Weights of a small transformer language model.
Size: 13 layers, MLP 2240 SwiGLU.
Training: a variant of Adam for these matrices, 1022M tokens, 10048 steps.
MLP neurons of a small language model. Each row is named by its layer, matrix (gate and up: input weights) and neuron, and shows model dimensions 586-777. Each number is 128 + 24 x the weight over its row's rms, rounded and kept within 0 to 255. Numbers have three digits each. A neuron's up and down rows have the sign that makes its largest values positive.
A block is one neuron, or neurons of one layer that tend to fire together. Before each block is what it responds to, as a language model described it from the Wikipedia text at the highest values.

Description: Surname and name pieces. Word pieces inside personal surnames and foreign proper nouns, mostly German or Central European, such as Kiesew-etter, Eck-ert, Lieb, Hagen.
L3.gate231:131122110125079127105147073167123041120169104130131099123136129113070096166102102117100126097147154123119102134105164153143127121123160130078127146134167132118112102106113124077144159124078140145118131108085136121150149146131124136094091159133157154099144104117096135130153123138136159105136107120140162127129138121105105142107143123127135172123100142145136151123097118157120155111089149136094114124126124108104161147108106138130125075131145095155126101136124137146119174115153163138084109115151108082125159051168098143147081151120108146153111164146110124140134144095110120165
L3.up231:128114136166127167112143100182095137142178126140092114148136084106146114193154073122139122111175146111088142092135158132106117116144096109098147148126178120155113130124128140122151122129105097146131118108077142154158086113139132144124134110092134191128132104140129096139124108129117155082123128125170175151155131160086128090082148138073149146129115164124124105140120128164057133124119122108115116128129132094135112106197148153166142147128134119169134089137111143138105119116137128120102102100147147139131135099153103146188124154154111117148110109166122127135094161079143114114
L3.gate298:141162108127103126119131128106113108168145116139161109171107128140125155139134135156150123148133167148118126107125144134141126134145138142127104116076168109118113111135131191131138141159132132156153138127131145101167112106131115112103091122127103135150159071112128138147151125153095154134105118123116139119114132115120119139105126163160117138143108136166101132115131108147136173161096171140114143137152126113143117116112159124149092155115116088107146169116125153147140167129101136163092129103126098115096104093133141168130066123131131136123108112116129125092118165089137072158
L3.up298:147110124137096163129189123139118127143144161137139113101134111092175142129140092123141128132163127176103104087091120084095115125149113145096117131142200142113105124107106184127107126126103104124134145106058099155151181111141114133106137155153109159131151108113156138117172097105128131141138101109145136127111118198068108144100128133124123132113130095093113128110163140128095146118118100133082167161121156093097125109143106138154116138114088130138132144137142166109115133103126125118104116083159154101151126124160162144145135088170128160175107109158128139143136172089099109127
L3.gate328:128153083132102139163119084132116124127118135089113115125132117148152096142131110138145151114195103164121126114124130106109137095125146088122125142129083120130114127119115133136201121123115110152149121128086147138122169123104127101124137114134117146131141123126119171114145153088136113109101113136199081132138127171143122124069125165123122148136154130114130157091178097141095137135131156126126106098143177077120131046129120123149146152092085074152107089095077125127160152072137138161141145157132099124149141112153151106127142143129097129131148112111131098129141152114103143143
L3.up328:082115089138102098156144147121104122171090091092113128089083129098114101135139088182108167122125089147144174095109151109131134135149083118123141154100089131151104159141083122113164134114099075182103160103119109122140128111138163095109155137150124126137135131124120150166139103129095123150130145143143107128129125151134114104158155115144122144173134150077113147103129126156121119132168154143150109106118116119110146113105100136112152159092129123127104135142146141123131136123177148139105115114124123103114130137082168133135131108109108138101127119105134142092117121090133129117
L3.gate652:144136118133107127136159148185137102120119138128128128105126130142087105180107094141148114133167146114152143127148142135116104125089123176086135111131196157144092111134106117123081134126084102122121122100080132135155150132157169161106116171134117148151156135130118110139140132121125151026123107093110128110145140153087090112097153076138146127180143117174126152168114123164063133117107174153134128152098142132125144104124129126102133143136159114154142090142135134152108138103136135144112084110150180138146127123131124134119084117135146136129128124168112124124100107102145164162
L3.up652:098119153155144138107182122121125132131210148125103133161129122086127165158152125122112110144138128147122141160134170173116151130116122108152146143113164132145124122112111170094111128143108104134142115142100149146172140158157163122111138168105098140135125109163073113135071173130165195106144120145129141097107084156104120121085079142100129128140134142139174156161127149157092122132122142143115157138118146127141145109144135126152119145115117090161128071115101146131126171096169109145113150100159180170114128099169120136136151144128128157133121120172126153112129112108174109178
L3.gate759:143102110153122158152168120143111123122131130117129160133129131111151130146126085144125157110158108132132149125106094156126118161128095108110141120102184138166105116127116154129116125145099124139135147108079132139123194166130137112129115176138103158139139133119133160135137144126119151171132117092199128154128136199103126100062141126160154145133126156088104136080167136181071130141131115135077168109128154125128124084180135132147112141100113123129153161134095172141142121133162130151083099086132140110160140107165154126148144126126087137135161091149159124148175132096136122127
L3.up759:145142089139119106136158121174105124150060114147120139140121137136128127147162123133116179108120127142105154128120135161136137137140079132108122123072129127155139111148139189132123122143120128180134115111099119103150146142121152110125098134110150160148126111139118167159136111138077148120092170086144115117105179154105133120107117111167160123142102123146110134112124132138076159117116128139094139118106111144123123099137139127111111157103090099127115158138130141114109147118132129148106106117133126112144137108159126139145133098129080114102133092115140133112177141100112106117
L3.gate1026:147143127137101150149160134130145135108140127137116134128135135156115134112099160117105130154127111104085145166144143151179140082100132147134128078142093162118146100089089141127157087183180123146161136169153104092138102107157119126142154138143092125162120081119149128134145137114162135114115120097128147172149143134144125140155103119115116174151106111171110122116138107112123168135119137140164133137088118088178078105105117139149148102092054115125152151121142115103134162062171128141120142108095139157107099132181117159138107112143105194097103138114142117160162137100189114108
L3.up1026:128136152059165149161176091118148071128129137109162137128145112150135129150088181139098119146127135138136141155119142175157115116111152143094181142159120164131149101139110137134147097144138126107144100098101126103110143141149140159114145107119134096139104105162150152147107123124181135143098139134129155138135111177121088112096103107149113148130120154155094142099112121131140143106128155136080168156122117097123143135144123130142150130147108164130123068108105097120119142129162121130113138088123141160140112159143145142134111145144097136127154091141120122163110121165048115144
L3.gate1650:154085125155102162132172131160131105103139120113160129102137097119115134177138117145121146154164141100131134117117103138106135117131137141094178130151175105131102142101153156111112115131073103124110151090044109120146191169164138169121141154132106143133163120140126116085139105110137155117117127125123103095153122160109088119069141127109127141122148115114133127122140123167077129117139153124128132160128163093135113078125117154175145144125118095110136081146122143113112125108141146143121143116154137148115121147134127158125102091199137134133133088169116124142096141139146127161
L3.up1650:139121112141108158150160155150112118116123140124129106115142126132097122170125118180083133126116139118117126111136139139142146116121135142109142111122157106107130158147134139107106100125091110153128147093109096097179158138170123120104125134120123160142154108151126112125107090100123174116110173135105135103150127125111075126092115129148145112152159106113124159148130086148123137112111196128151117145114140088132141132088125169138134109104144084101122107133141123123117186115149121132135136104145152131129104124141132183160119121181106138119105130147133101105099110137160104149
L3.gate2180:159103091133131189161142198112119103143114130124129106154142116098127130093113125169143116151122156161184155161132165122113115110134111147146177129135144146125160128113116158136123116128109071127140172092109096108141148155156145151128157154182131177136095108121152116132132143141158120123086124119131134139105137147118127134076117126173105150149160126067158144097133090107146108100144133110107166134142143134097170086110119112149144155120110098142109122146129116129112112151124112140135117140139152162148148153186111134124135084127138169140150089163122132119104114105129127128
L3.up2180:121124120161133123096106120102113176132125121121116127134105109116111097119135166165123146137124163125130104171134120135180171164130109126151147104177134107111155084132142132141141155134126103156151099164133091114168136083123069156142145142139139173116136100079121063192109124149178149114099162134102124123107118110139164105144144154120120158145144092154086141127099106144117115117142136150150131123110108165114179124135114132134101162129097122126107143150139135106117163165105101143155113140130110112102108102142116150118114179128099120121132122162133146110092147108161156127

Description: Mid-name word fragments. Middle or final subword pieces inside unusual proper names, such as Das, Fetzner, Tsitsipas and Ud-din, plus en dashes in scores or ranges like 14–10.
L7.gate1250:104084179118114101118145105158175125139125133130126129107110101116130131134128133089137160143088113134162126124115090120106101136129127125129127156142145170141093128156104135135177105161127180129133114113116133122138129141124109127099181141125140162103118131120102156119151130118108146092157131113109119117114118117115110130061132128151135126156151115133117148136116119116121111137152168121105111108163121081114100111141115130133109123085118173173103051146138156098089128127141126148108138101177137139113118122121110154125126123116165127133127118137120170139132122098117078164
L7.up1250:108114116115109158165113124135164124139152109108106164078091161160119148109147141091166150145145135171147132080122129120142120143164131163118155122093147096100147122106176146106128081151143137146097143119110098090113115134128094127146105127136128091102120111172127125105153145160120132123120153149129118134162131146114122110108182153126137113080127121154118089140166113126111110172106139134108148109160091096133177127097139082130189133156149105166108118168144126104153135123101133077163144149155151129115102100094127146148101086156145119133107122110148116128156096136074103135

Description: Mid-word foreign name pieces. Middle subword pieces inside German and other foreign proper names, often in table rows and lists, such as Für-sten-walde, Thor-sten, Herz-el-inde.
L4.gate179:161126160175102144128167114130125124130161133150137138107120153156094100161117122120115090122121141112122105139127147098143119128149132138099173168113128164157088142139086146125149099117118140152151137149098162147109091117183145148162117087147104133152136080099172074098108104135153142131199119130127173061113127120137136093103119153097144119133135177088113069095124115150094190136112105112126136147148116117110120101130155103139140118096116136113131103137166188073137082123088185142116129138097149148170135126145144095133127138091125121140129146114140122121159123127129144170
L4.up179:159114128162186155129124138128134145139165142147153145126121137113122115145133098112136135139144175096121096136122118090124146122088126119102093106147113111117098141135130138148076130154118109120085135106136104136139148113138119146120125135128087101097131127105161172070139114092125131112178139142128172083117144146107150129127119130135091129086139121138103159134113161130127112135150121135173170118112156161159087145144112123124163122118129101130128122136113107119153163133165170129134132154141145149138138134121128128123115131145109108158106147123128156135122121167121160138
L4.gate872:148141106142117139155151082144089122151122118169148154142108077130125086198124133105107094171146129075117115146174140090140108141131084132095177136170108157162122132104137144106096143136114140113097106119127171142183105148170170166169130132112102148165140125138140151101127073131132095124108086118112148104134119124133093091119137119152154172125108136100141119071135132118104136120075128093120133122154147140115156113092118119106100107147175127130102106126146090116088088121128142088107088116128132160125150121126118148117105068152151139156120126177134169135112070143160114129
L4.up872:143144107119145082110127146121152102160124132111155127161065125171118139143145146142146135134110152151180115114109138155123117138082163069104143179116126132117114163134142113122131161160163110102129139102119133110080094102144159130141054128156147140132134092098077123103167126130129132098147147153124069135148130136120152104127151097126111123119140162097109135147140134154170110120125163153123133101139147131131082150111162143128101117158124153147152080127162138111170110124104141164109140109146126114147069136158152136127111172115114151166123122139160115159187138127157096157
L4.gate905:120095101144158147162166134126093125134124147138115129134113079099125102137123131172119090179134154133124108119153128155168085129160126141130137155135146125134118120092090103131105120130091096127137161128121103078139177128108139168150155160129110129105163090132162131111133090104138125115106119119168129103157088136120090152096163144139113149121119147101147116095111115162101134151087186141157143131145146117139150058125190167128155101087120125112116110134136102095154108132136161144128143137103155130109137147141140137109131114148163097143101130121170156114137104145110108113
L4.up905:140131131141129138160134112155123102115142130120109146123152121122186122134112155135127136148158117125136103142131112145128122136162097090135135107143156142146110171104138095152129126158076111105133168096088099106140106149095167119078095113137109128120131118110146138086168085139149143151104127115098110082155130103094116062082150100127123175123139137138125117114121166116117120116124131146135127134103179102084126072147106142171140134119127137059133137114166122107120105140122094154151165065117117116114127128110131130155107089179147156138172133137129145119177133140153124153
L4.gate1002:132136124152126171135160111114115107152145118122110132139090139130118083096099106129118111144096126113121094143117131106128121134151148147161142115162137121151118115147086141141078119166112098111103150131158128143140115124112137130102098141095112124137133121128088103128122113149173083120126091116117144141122166155107112106113140137108144150097107119157179138089141156137119143141102115111157142102107135111128073132131161087130148189125143141154166118102131138112103114139107146070089125141114137127130124134132125114148132139157148141136128123142114148097157131095128123188
L4.up1002:115178153144125165098154094162101140147098148162129119145083134083161128111124164130169124126121140127114134159118113128113080114088154117124107118118139114148160132124137150087126098124157126095156132120140140115103121128096112089158111130123099143159135113118140116147133133154082100124124124144120107137081170065100105112116093164121136121151120134132170135129163137117150111132149098096104121108164064123092116222133132159060141127123111136146101147138150101153133129164119119106151116138153107149119117104125105120084112154156108103108144115150121138136175111133137107114
L4.gate1534:129086119144117139150103136143139100122140118126146129132079102137153152147120179153111118140155149118123176154099111116113115180107144095093195130133177188153103110138099096118144131124091138100107130151095129113186181116145129197115138130132103136122153110092121124172091116119116153132133128105126110115165130157114104126111128198117147118161136124133141114143130118150116148119101112125110110124134151132164135073114104155091122135148131090068112135123105130108123127113135102150091140157144179159108128153131108164121078110171145113098129104133098137153140122179107110136
L4.up1534:136147114137107138120188124142119159064126124150070112104128106141146098169111144095106137146142141127143109117121109110139109099124111128126137146154082144172109141128136134148096116179107122127120151129109156100116138134122170091094119123111104146136137117144142134088142100140140107130165085153128126132129134131071101115163151104159107154106110130132137160115150130180123138124115154132144148134137129095121083113121150107182161168133124148118140159181152140082106102131124142133143162087121098116129143129138073132131111119147148138122121109166126158100147139126132116121
L4.gate1577:110161127150171097106172081154150137152134100114157136106123086099163118147129121119083148139119139104123137153104098157135103149126128134132151121114184138195086163141128136131139107139106121146148162118138156076133162145139143124155134127164126147178119168115111163133139145150113143146135112160124182144070129144130103106114121119138067113170115092136148164093168153142155103110114082128158118128106161106105128113120112104154141093125139130118120129091114178144151149130154131139136141092140107156136117132122078123118079133148126156126094137110102153129124103133075129167
L4.up1577:166139160138117169122125126116131080126153117153123139112157149128094094155133136154143135169139075148125115125153156085132129074108110149103117108123105149091160121123128108128100113117124161144086163173168149178124097122181139125138110123175086142154129128126115134105149108159145140142115058117139135082133164119148149155119141155153127093105123132140122159101107122182138132112088109176108129100133123091142097119135157138117141140121153114141116140169119157116087104121129134138092122148108136170100109088168128101093093142119077129126164101115156109093147145159143135084
L4.gate1632:126145122098160109131158089120130131108132130141077104135143123124139128111103143077134148134087126202122156151097171086143116106136134133127145077155096110106108161135130139143151136106140100137172142112142129132106114090106126174088080105197173106137165128112144117180161157097167109140140110122146166136124101103133105123108159129115145142110150143151106152117142113136116123099121112163120137140085119147136144145159141142126166155125118131164146140104191128108114118093137131126103137132124118162125099112122111085103146110112133130170112123071176107123135096097114127130
L4.up1632:159144096173145156140123151157133139134093095141118128139103126122105111143138142127144115160154117181074126102119130129145159079135158064154089119135088108163123128127103126127140176117089098138171097106113140130112111130133126112140092119099123154140167121082140093103130134135138110087165108111138134130132133144128144176162132134137110133121080103149183128133103127134184142146134107131124150106097141135118112154130155121124155137128130128147125124133173143151105133052138121084130123136189150148115126129130122140099138088148130130129114153154161155135132142157096120091
L4.gate2128:152107118128123165104147144129140107171121102144149106141108136142123099154124126125133106127139100114097091169103114169150155114136146105136138115129112147142113150137140173124114161172109128120167103122128135108118144145118125113088138102130087135127133155146107123104154137158123143120120140151130109111148112195094097121139137121150123130186120134087189176096130103095143098106146132112175128151154087100150128136163126115153166133158145155104103097100089114100148130125165137089107140091125134146096121138134122174141123146098131114108133109166128150104122110108097134201
L4.up2128:135160131127132129120134140155108093137119125141096124126151129135111134108138076151117144119157110169157075122157124150128101152185097127134100109108139132118136153151165114136117147123145110153138111135127131135141116132124095121142106116130139158047156162111094120121163132098145081167145147091162147161094141127090177124115141112152132132142135104128162175111104128121109104133094119091134125123149123150138120151144135105095132092105166125107112089107153114135097118129101181138099155148115124095105105090156131088130091135144156145141117148076141157136077109113145157123

Description: Start of multi-part names. The first word or piece of multi-part proper names (Ben Youssef, Mount Suribachi, Tel Aviv, El Berkaoui), often in lists and tables, plus early pieces of compound words (Fußballsport-ver-ein).
L4.gate648:086132096149094126118141114131127087141172118120118137127098097113172094128162087099086083127129178149146147165085124133122117138134125093140146119140120153162119161129109132128147131119120166101117122105131134127124125181146179133187118129078093071103112091103123174132116159114089152188135081128127126150156134125154112116180124133204138167158138173086108101151123130133140115136162138134120135113094112136170173116104125128139141129124126111131139107122130098146092114095170128134096119086107132131094155131142079133118123134096188163129185138153124113138127077156125113160
L4.up648:098150136152120114161103104083122151150154121125120147175175086128118112128126171096166116139152143160159109146161110139132102134145138127139164152097193146143088121142123099115123105140106119102091127148139113155135140157145124087194116123108118123098117119140117143127128144143159145171171104134110119144100114167138113116138118107126152173122135148125119110080118150152100127167094075124137117146114125123134166094144094107109149143138164089153143109120118163096122123154139134116104125142136145112109114133158130107093149115102133136106144159135157145082064125143103141115
L4.gate898:112089105099135126085125093071102137153111142159137111117154163125115104122105110127140126125119091113122102116141125142146118149107160114164136155144144129134130144137113105118141120118083143133114121149123128138127140147137156101109100143137136120147186118125073143112164104141122105125145135139110108132140138155129143131129083093181107116173126155138140181164144134136140118151149163124130133124137102140162143133135125136124162129145099103120140141118095096183150129098114131124094145098097122151105109137087130127084115115105103134192135151153134125147144127150126157139
L4.up898:126124168127180074093065099147167134141133093126063128092166127116120086145127126128156117091187116140084159136106160142137084126120124172101148127122125163128135180143152107093115153109155129105123127134149144140109116105148113139089126157131168073144088157139104105124090104188133109181119149139127095120129131098141096151159141141164139102131180122131141148163151162132116092082119152157132092114150144115127108130140122135104120158127135130094129127128141125110135131108087116130156188126128114174161127118146137111124126119165176131131132129124089160160165141122107153090
L4.gate1070:174107136183128118172113163137127080137142093114106106075174100144151142172114104150123116157120142145130095118128137147079163120141112114139160153139150152144097118115133117137152146140094107130120164108141183170121148152108143163128146067120079100120140096138128120124146148111134139106145122170130128126105144150105145122158067113120135161181089122120101111151134150165121162106118149123141154132132143116147139130157141150175157152118157122097139088153112091152133088139186123156077108137126120175120138165129130135085069130190115140097156130128106165140158182116100109098
L4.up1070:121144120129113113159088181172099110146120108131171133115134124116138115157103157122151077138081091187127149117157122091109168116155134117109086116127113139192131166126135114124164150125091140168135114145135152157168115108089148179152129115143105111088187119111117092104165117138152147110163134145108120127166120147120115123127114126141106155143120112132163140125108126153142165140112127092110152127072139150161110178107109107112173097142191103130115107142175087128141139114130132141097158145149153129130111120176108114118105159134132119116142134126128189130152142072099137105
L4.gate1089:159149131119130143130125137114147090155091154108118114123135079099120094150079145157120112128127116157138109149138132088154109091143166106136131126133137103113127134111126101076107147115132127102089150099118113117175116105115126135094106125118089108132104127070139136149148098149128154168079124088161144067086131145077110162128129174190158144126111125101103137137140094129112152140138158136102146141170099088130172132138131159125096124080172128096140101125105123131146121155112125130129124114128087109122145135103072148099097114125142104131126112092150166096167121170122145116
L4.up1089:106126121163136123166140116101132116144115096086166139120147133134133091143137132122121117142124117155151145129164128121113146110149080145169086123122186125180108164144111126163154124156066108113139146123122126109126146113084113121132103097131107118147157109099144119142156135096165106152109103120111149072151171135096161144141174129163097133217125127148101120159146146124164088144097156136090122134081114113139155106130160097131115115120110086124152111150140071131111139097156072096124139100120127125130080149114107128102129120137136128096127092135159160119157146132140113103
L4.gate1172:117112133154170142138062099111126128126118104112112157136122129059152110125161085142133133149185111141097161169110147126151160126117138116169131099168144112166144120151146137143196180097063120151166118132131122117167110143114112166107128151165131191117152117084095101118115141144114117113139103145162132131148133116139156156134143124138113155158135140119123111123102113147110102113100162153099105119099099138130135129123134183089145125153123145157116147136133112130139124096091144156116179163122159114090128095113117113120102147121109127135135127105145119117148149106127125124
L4.up1172:101100115146124176088118116140107151105107157160108129139123124137099133123108095148116120091106114097089137084086112110133093149094110154113117121161119110117120139145159139180116107129161138094177124130135130102119182104123137162132146099138127145116121119150151106102129148117152147120139150133155145084132128094129151139154121150152141144160149109164124109169112150133144134112083160130190114123137105103100128164122155118101142124133127131131177106141162110137107139088131169139168151102133124171090122144138097117117101140148122115122086131110143118140121120125095174133
L4.gate1509:115111094162151130159105147119123154153117129117142125128151080144116122080141109153155060091115093139140127114149079090153136152144145138117124114110163169132188163148059117111128144126121188100078144100131130134117169122095196103124139110130167099136116126108135181185118097140092131168111125142147128142180137176094144107110137141142164138126116145117080093100133135116161125167108150166107120144195113143125167144107122080130106133114125144118146108098116081115154103142134126101146116148149202140156133166126116152119136101094113121132118113130117111114145111098131083128
L4.up1509:136118095120141104114124098088161147155120118158124122161115123142129097128146132084121108160129111120154154098103132140158152128141094105127167101104160100140155155155150129096204137133124124121115130115149107168105145138139113154142118103168118166174115125106121131143153121121115123139108104104133113137132131169094152140125113118168139178133165146147077132096130132108135111141130110111087150138144120159088197143118143131135074133071118155163119121142100120173153120101104128106137104147127152141106127102132099113088132123065125136148143110113160156117165118131146104154
L4.gate2045:109147146120129128120134126120136089159126095111114107169125075125107144171156112103106141163131126140107105119121138128159141104105135111147122143136175160080146119143101109130144133159162101123126123134159110082124117154096085139148152107075136135123121138152187130112151139138089136127083101083138127178124100115143136140135144174108136126117168155084084108139082134163159137127124065140129140124137131135114136127131137081085136137186120153118118151171134136131140111143132110130139110148127165111133104109102159144140065116122128172148159091132161170095154160089180131153
L4.up2045:114106164143129153122159134156063116071116141143108142119138141092121137147114120110143056117096096139143097121136160136137132144124139136134101147124165138125157140130159078132135153135145140110115134140110137160114135082078148144133117087131104064113119116112118082148109179127140157110175113133116111137080158139098155153128098162141116128152098189144146138096135137130083114100074161152106128088167084078121140174119127133129181111119177140138139158129128137126099134136135105145107086151081140148142107141121140105138122174123139096111080130126106122160120122135170171096
L4.gate2145:136088114076132146085118134159155132173158108130138129093117124114120132114146145101098172111108101122111140086142177147150173117164140127136127117134151111112168150132130123064112126144171112126121172183138167106143141141127163160140086151098113114108136105100108126085099126137152131144138095094172147141160122130133172124170097157121128139101133129116150150155140094090124130132120154128144147113116145145148161125155140161098084126122150176157119150134135153100124119137128101147121130131148112124103146169158136144128110131119153126128104112097109154102119142121166152138
L4.up2145:095125105142124123156159145088113132182157135139148135142166122114107116115119127127115138141086101098112118160138138157129128122163110131125156133119141133152152101119159147129102159148131109115119160164202169110145120164154150160116121122097112126132126099140110094153124138143152085156113145091127084161131154106071081124134102157132099123119145137129130148131121104131155112159151151118154132123125146135150117121074157123145142156121118155148095093169124162096126129218146123108073106131136119143090118150132129149104140145131114151120156132088094107157150099128120199158